config.yaml
hidden_size: 320
norm_place: "pre"
bias: "none"
extras: ["capped logits"]
init_std_qkv: 0.0214
init_std_o: 0.00437
optimizer: "adam_variant"
lr_mult_o: 1.23
beta2: 0.99
decay_shape: "linear"
final_lr_fraction: 0.1
max_seq_len: 256
doc_mask: false
dataset: "wikipedia_en"
MLP neurons of a small language model. Each row is named by its layer, matrix (up: input weights) and neuron, and shows model dimensions 16-207. Each number is 128 + 24 x the weight over its row's rms, rounded and kept within 0 to 255. Numbers have three digits each.
Before each neuron's rows, "fires after" lists the tokens most often just before its 100 highest values on Wikipedia text that the model never trained on.

fires after: "-", "ing", "iang", "ang", " H"
L9.up671:122184149096167099119137125148138122154078149170135113137139111110137146154173133143125162087123125142097137145100144166124119153131156166126098102126087123128114121143114143146142109148129120159119127106149145154131140082127156159145091163129146174125146147141136165152119154094154092127117128132112130121115172129086130146163119135139161114108146161093146112143083147085138073159118122098147117148154189091147159134129140106168120139130160166105132066143157131087135149144130131103082125134133129146187156072147114096173138085185097120147135165121134133145113116131098108119

fires after: "-", " Super", " K", " Un", " St"
L7.up777:128147087112153098118148114138124086156117123132122137130109156085157186144123174160148161127086093113122133162109122112120134107109144095115075121126130158129145119145124158107115119106159133108134135117126129129134062124140100176113134127134154067146103086130100108155136117177123121156120150161143143090156132093100118132165138165131154134134122122098144125147141079156146138098162129106131131141158139108124159117122133105123157113164120147121144126088145118131132153100131099102131131200101070087130110135120095095124092159150094156110130155146123142142120181141127074141

fires after: " the", " known", " v", " The", " V", "'"
L6.up577:084081157121183167114099114144125124096167125106156106144131062122109089125081168141100138103120157158107141112130132133111177166166106138141119107138101144144182130130126099156088151111146128136092101136078161130128111140104155163119116128140149122107127086167140135130121126155102125132110132150150142121140135131125100113158154159131110154092131107122109141111123152103099119128136143106104132124173176160132110130121095121130116120151113107149148155167125100101120171184137179136148126116092094095109136150090094127134115139141116109136138142128099119091146144119175100135

fires after: " |", " –", "g", " arrang"
L6.up358:153107202130114166133123132094093168084119124119141082107131072138116136139125145119139127120145159107166101179129141193142082147166119133174101096080142143110145124153091138134079134087102123117131131110107164125093120139160132145143137140102129105119133132141125121120234129111180120113118136128144155126113154151134103080128140151120162160135144125105124132121095152118070103118179114172126117086129113106128162118089130141118150134120141130164134131139108137192130140154124136145155168162142182128105098106145172135103139105133093103097132170115094141098116117103166169131

fires after: "\n", " p", "L", "th"
L9.up901:131111162121114104116137157103141130139144122165162090141169094088117116166121149135196142102122134138145165132139164091124126146141125143127141100132138130131146104175127133102098116065128168166131117110149186163085086075096140148156117132093151138090102155113118089131214140150084119111146131126127161151133124141121139093119112089095138098154123128101131134139130101117123108118140078145106133089130181118132111122110121141140152093136119128142157091141082111129163157093130102116123100147136109128126136105126090105080112158141106100116102127084135108154158139112096140121

fires after: " |", " No", " n", " Yes"
L8.up849:100161117136104150145114140129161124137114151180170074145146104143188114149098138152128185127107118071151176151117148151177177090095146097135145123116113131135161184136136098168170128094134124158138105125154130161084155108152105151144100103123121159100160168094121134135135140117139120152145121132182156121126127144083161111104149140149118156132113114119153132104132107135117111152108126132156132106130149184124099129146125133126114124127111145108175137129100113148126086130118145160096123117134081146148140146135127116120120117159084111127098130120182166051142107142157123131

fires after: " |", " conv"
L6.up746:152126138162133109124112140095147156123125136116138135088119129117181110148147165165116159141179156076136127080154113157167085113092103155144155089099106106159134151099131108181107122104096133142156070120106171090137127129153122140159150113148116092128152166104076112163153119139125093126116152102122099112141118129114137141075156127135164166154157088112119168126097122131119145123111130145162075147173079159128136097112109113084136094125145105119130136175126122135111131144120097122132104126126135134127157126155093169091131103137086101141115165156146140124166082117132120142

fires after: " the", "|"
L7.up432:096121130145122155139120119109095120175107108138128151115128164110151162155130131150147128106178134102090131140135141141105099131098141098147153131129116161117135185199128169126143107125131136093132165120115124163103186125139165141166109162124111111194094118114147118176125132169167182141100145098118075117129148116125147139146140141090151157187094163077138115141160196102121104109141127135159101174125141120119105128143153111133135149105149079120143136132131136160110153110141147115117126135135172119131099133114124133127127134152154130080137109156120134142133155124098090143

fires after: " V", " v", "V", " All", " dom"
L6.up1008:112136117128161135101129123117102154122163156105125160128120090106096123166109108117158127104128118122128107115155111135110105114119112180159094121085132149138106155167175110090105111152056135126135119113119164108115139098125115164155075130154158130125125117159088188146129125166139124109136126086119113123117153123111179116060145152101107136118101161122093156139108156097102141122114119123114173121125147120120168127097118096098122130120116108141148123145128101136088172148140163126157118114137152140096095136130124120100115047121084116106075114105125116116130170087144146143

fires after: " |", ".", "|", " ("
L9.up524:109167100137103139108131100100151111178145139107117119149109160116165154112107136160139146149144155083114164105114153110146124121128115148086084103103094123143145159093108066120116146114131151147129142114100146104102081179121120152108098097114153123129118147141189099104133119125129088130110152146163170171120136080150144155126176106137131154101122154176190135113110112114160094113148150164118110140200098128154122110107112129118104145109104122131134117169124118186117144136156138130133160151111150157132102149153100104114114141142115142084122134134185119141091098126118140126

fires after: ",", " by"
L6.up1248:120156124144140098133124118119140147105128089165100128105134112107100120158145136147118112129139117112156139144141119133130136144119130083093153102127075144107155103127132123105111105065133131153124105092158137152104123105158189136127111115127128141162113101153122153143151139139121108123161163073066153103109152075120126095114128076130115120133125073119107138104140145113104148139143108083126171125113110107135185102142082138089144099107149129139125100105158121120116152149122141148166147145133146105124107116087150145084143141128100125090111150109148128113152144213122113207

fires after: "-", " St", " st", " inst", "st", "th"
L6.up1143:163138126137123112158159102105169076114119132112153144128105153125135166124110148167139140065118147127094089127093131143137159138123101151136096123128139155116119155083139128132126108124153132101180103120123124151156132123146113108139097147150148148113142131103125106102095124154098143133140154104148082129134128124117118137168108103119073127144171094091180185161120128138110105139111119131110110120143140106145121082145151117098138144151127115102120089068151146127136125107114081160163111104116139094099137129143105118074130128129115134114130091113140088114095140120131117178

fires after: " |", " ", "==", " and", " +"
L6.up893:097127121119107130123096148136128147100088091178111108125136069101096127141128154148140160167162163143169096163152141112124112125123132162154090155133122130085147118157104139072087131137156155133106140125123142126090103136137148148098117135108123139101118129153087175105135144117153153122143184131144123094129146143120144112114144115155132119178131064100119159123125099091090178111144152117090146159127087142164129129117125108140162118106116132155128162152164082141108120142122117137125166159129128166124141123150162133115148151137093180113106158101152085135169119130113094111

fires after: " P", "\n", " p", "P", "|"
L7.up1126:087138135115112130126124145125087104146095126152161110113133110152095123126138168150183180136090171123088122139111124118135153147153109169164166172133145138105089170136128128149127133106129098131113141100112156128099090159122135139189105118137131139109096151150106124112166149136161167059124135117126124134128133165155119108166112120164110121195140122117155151103072113119107145124158152125128155118140147117110118113155119114119101134120130121117141145100120140148095109130147123135136127144162178129116157055137138118081127118139095184107125127142179087122167135153105116138

fires after: ",", " was", "k", "n"
L8.up382:122145143158126088107096163105145118111145106158106174125099094127143143126136149107103144117159143141158094138113123141151158090122148163129169127104133106102103164114148108157153112123087124093138128122120127162078137114139151111136120115129147122171099170137119182131127071103164115156134151127113125108134129076109143091108141105124137114152118102097115115122108147130133130138128126123143118153118123170157114087140114122131120082085131107147159098104118115131121120159112119136125101110159106137124132116101133164120116158135155055091081140119158154161164144148100143137

fires after: " |", ":", " and", ","
L7.up179:106094156113150118131117130099144075145100100137140135147179108119129123149146178121113182097140140111103124166123142140122110112151112169164096118054091121121110168161124134106154178139150170170131107092129129204083139127123129143129130106103127150137137153152110132128133131109156108120093128121128135114130183083132151135150172131164109158123151097127142134159136103157088128127191106092104126145128113164107124146154126131121136151070153136132118116131114148136125159148129105111128137164130137124145084084149083095129129117106085150119114157101175139154125131124130092139

fires after: " |", "Ch", "|", "In"
L7.up289:143114148099095134145141128095117114121082152120142114113151130104139140114112174141129132101169188115124073215124119156124120151106129165157101153117159143089159172153139137121114139132110152138135094108145170143114088116140173143120110142129134111148100178129139131135134145123148155061153133087134185093125119137144168146145157149145148127143149095103150126148078128133138104140144112106149152110121135119150120146098097079139118125119142100116150143091157138131087156153132143158134132164103087117134101070123139157119158129179145090083137146135114114113095111101131093128

fires after: ".", ","
L9.up731:102148109069111135116102124117160073156097153093160138136089126129154116111140128173167143047085174100129111093135153168150124134154101119141078110110066091105162111127143102116131102108157140147127170105103143150074134134139131156138057098130119150169134184103156115112159134151144119128140137118127183167145116161136126106159136114112121126185173113126154130131127167125165100125158145089136123170157142153139134117148113145106135140097108130128132134143159097136151108155143131126113128145139113157144144126157094132137158106143128179085109155127110150136128137141109095160

fires after: " |", " Democratic", " Republican", "13"
L8.up1149:145139134110147128100123125120162119179140089086129149130145114161163143135192159135125145115122132125127104191181177137145151146185101146129122141110108105103126144121133103145112141139144137165147107110131155152072154100109102138141077121154143108126120154119084129142121110144148152118145144127123187133153167120146157151179168113122110149119116167154150183143138157167120116125140132106136133142190171133115144131099140125104101135127128135096124130098117137173144188141178093123105111115144125146085132087146104135122080105150121158092150143108133147124117117100138118130

fires after: " 6", " R", " r", "-", " 11", " 7"
L9.up441:137125099102111169148146141183138068116143125100126117116100091129130149115147139154167166072137158135133123155127131130155150160130100119099134080101170171126100147109152158139104122132168158102159117120133181121111129111170170128148132145128138110118126129105104075141119159120132088099100153078090127167140154097148166118146141126152106143147132175096129159141102107127106092119151151118137154131143150096117200106115168120099134116108156142133124111118087149157136159127122162117125133129130145125128098124091125141124100119119123155112095109179131123121111163091138120127

fires after: ",", " B", " J", " G", " b", " C"
L7.up35:123123175134111120092090149102138115119111154145101096130157101165124096139128171135118156118100203087139154130117179114113089137147111140094155128139135146094137156155130147068127160109152114134104062111150126166099096147154145152128141129114113131098149101139177102134146141153187126101118149141084100138110118117129121148107157116165150129141111101140122104123092114103093168125116120104116076104133111144113128087120118094142133133115134099158145135105168144114106129117150139084108117149100160121150079124121146111103118118115094164127108164153136143151169128140144148123

fires after: " All", " of", " for", "st", "ist"
L6.up286:159160115125119136126086119136130117104093144131138098162117084153158136151185156143156167123129127091097121117136155107128118158111103147108112145117118092117146126129139087144114120137135156140135066136107148094122112114151116181104141143119153160134156115110082125153132132174126117101124153122149106169112161096104154146131183115132119154154090104144049116139105161143099101118117144121094117176156108161114126111109146094140148118101105105144159120145197122153102159154147133136122123072140098101148129134147089109083141122129092123124115086124146111090119114134155096122

fires after: " al", "–", " re", "el", " In", "."
L6.up1015:124088132129158142103114113146091139129106140137172144082123129125153148142121132115120171102137183115133114128137159108129145156122148148154114131107142108117150101142123126111117171135156116148117096110113117161138121105116090129119095123125108152156057152132138106144175139120137107112144142091110096075125158095128157112131154079110109118148122170098153152140152130117158153143117111108122139105175111157104100139099152103097143087104163071152131157182157152085129125148117141152118120150111116188094153124115136133148128128182103148134130092143137135092128150130080130148

fires after: ",", "–", "z"
L8.up644:089171150100122058149104125140141106147154119149156142110139081099118167113146148133104111123114124141104125131090141099140154169173138127118149163122136131128141114160126114132092136085114137093127134085148159153113150163126124129118123113145144146142124158145110114168098160116129126097154131119117131121126169075105120129139129180089121156108123111115165117111182071135120129127125098121112120143141105171173120155114115154149104106118124137124132123100151103120146143099115109139178094137137163140114112120118145155127136133150186184128107198089173143136104150144104154171

fires after: " J", " Sh", " j", "J", "j", "."
L8.up185:125174180142146113102112126113158187092102132166170128122143109120143136105098148141101163135118148159119143167139152155134106118179102122180118136128108115110142175139142145144147152065121155170086155128160145122059152084109111124157122094151132129111157136154122132148115073132185173136141138144129110149119126091113126108156143117076122156142137094131155137114155133107095109158173135125144123124126115198129086127135141109129144094088136139124110118184169134112110150121140094086135178109170140112155174145121131159118127135140121133095107172116109125106141152160125158133

fires after: " D", " ", " St", " st", " d", " P"
L8.up1243:146099089135142105101122123110130108153109132134183093066154117176153124122139104157154117135135157131157140121126167133143153117155119101110150125122140146125124178141110118103120130114129135155132162070137148155144132107159141143108140139073142140152141158125121119121137149129149174126093144062171100136112182151139129139178127119093126140136165124123133118152085128139127128129149068148110150104134173117116136119141128121141096135096162057130114177121166114126117134137150062138099123142139127126126055135152114120122105127151129188085096104114142093111098112098125130126

fires after: " the", " a", " was", " S"
L7.up121:127116172123126145127117128107131107144085142101165121095111099160138129134154145152155145106139133137098108112096112151158115118133163136082168118148109107137089140115105124162131071136140130149105133097151108156121151182113130138158135109095138107132132123130112121115149091133147165130132142137150131115118160095123156108097183140147136139095136127080121120129087135151117142112110142135119104126096142153126135120136112117092111128136146162089135112145154122115115134125132167183121089124139155129136181122150132151172131117163154165122126100120121112119137112136077144123

fires after: " Sc", " C", "ic", " sc", "c", "sc"
L8.up449:119102115128089097124162069124098130138125125176104096149103158141119134174152146138160110098122156097123149148120110138158144201133095119119121115104080180137135158111101131083077128106146121138100107119130120135139105123127136191139106154117138117153150092126155082143132150164107114140142133095119159153120126112138146168181114083108089118169140114137129100116075071130121099111144139128098136125164117114137128117095133113145091172120204116128138115111146141095115125113110132107159101130134131152112120099068103112120149064147102162171161093144129138100092150124139097141

fires after: ",", " to", " from", " began"
L6.up627:120123185167108080145113156114135111097127125162102132136158102129096124130139139145146154133141125130130094111121122140132103117103111157101153106128070132100098095115112139132165112092135148137139114112146111181120140116155121168178118158121134148093125123174122155139119128175097108098152135144100154135105109126129092099113126114111078140137148081137163180109121137152079061159144122162147170119136118135150185124091129122145125099133108146136130127104184134114098143151127124105188099138115120146175090127132133131104135107129108118118080134153163119135132122167135121160

fires after: ".", " United", " M"
L7.up413:120136168084098186167103106095157125135129112110119116112122155101124123127101122113121166047127143164154157152154123101117182108177101146118138119097142157128142150136172111104103149114083129149132146140097128137117118110125145134119164154180105114149133108080132142148144132121085104149139139120128195089128116119151122174115135108166111131123122143069156127127145110144118126134134122121094134107166127140143093145147101142122126137072124108119108147091130088142106135102139120116120130101135110106108121161160086134135139107129157132152096092113143123106112128112102084112

fires after: "–", " (", " 5", " 6"
L9.up271:134081168123130156084105115142121110164154173128109175092123116130141131147161139144139154158134149110094123104118142128163100135135165124104130142105156089115141140149143128131125145109136162169131085115157112172117148103159150130135114170126144143142134081143141136147123108136124096140125152131141128146156131114088136157140166158084133160151140159124088102105110115166109111125140117125097137161142125159128121089090133158123139070098099127167112129095167124120102150125137170130147062126141127105175125141099120116118134104180124144118117113127119129135141103098142110123

fires after: " on", " |", "born", " released"
L6.up117:128115168134132121114121105060145134121117147113140122074100115118154172127141167149106154135135169113099123142092118173090122179123154104141096117116124132124141186112136144122152087143169143138146124095135129157091165120170139107137127096096134118162148122125144143137149118130156111168142148076126134158107091117147151125151163153153155137151145099116118102115114103132114117149151111128101105142112143185090126092146137101095132124104104094126128116143117141147079122128130130119107135116143086102100101083155101124117135131145099164124125126148148158148124130121115121157

fires after: " V", "v", "/", "V", ")", " rest"
L8.up274:122114100134166106116156131172111109125165130156144095088166144105098107144142167188145138151151159119107168110134167170106068155127114140143123125149135102123143100122133154130117133121151126111171120104159114137141113116168128142171091159143154100146104160155132138113130163156092150091108147131126170144119126162136130090133124138099129130129130137095129170134113125128084124151127145147106145121130160132123128101089089090112123071106105119128122108137146133107098127150178117120110189114106095125138139151125135140076108101153139126111106103147126113130129101109127126120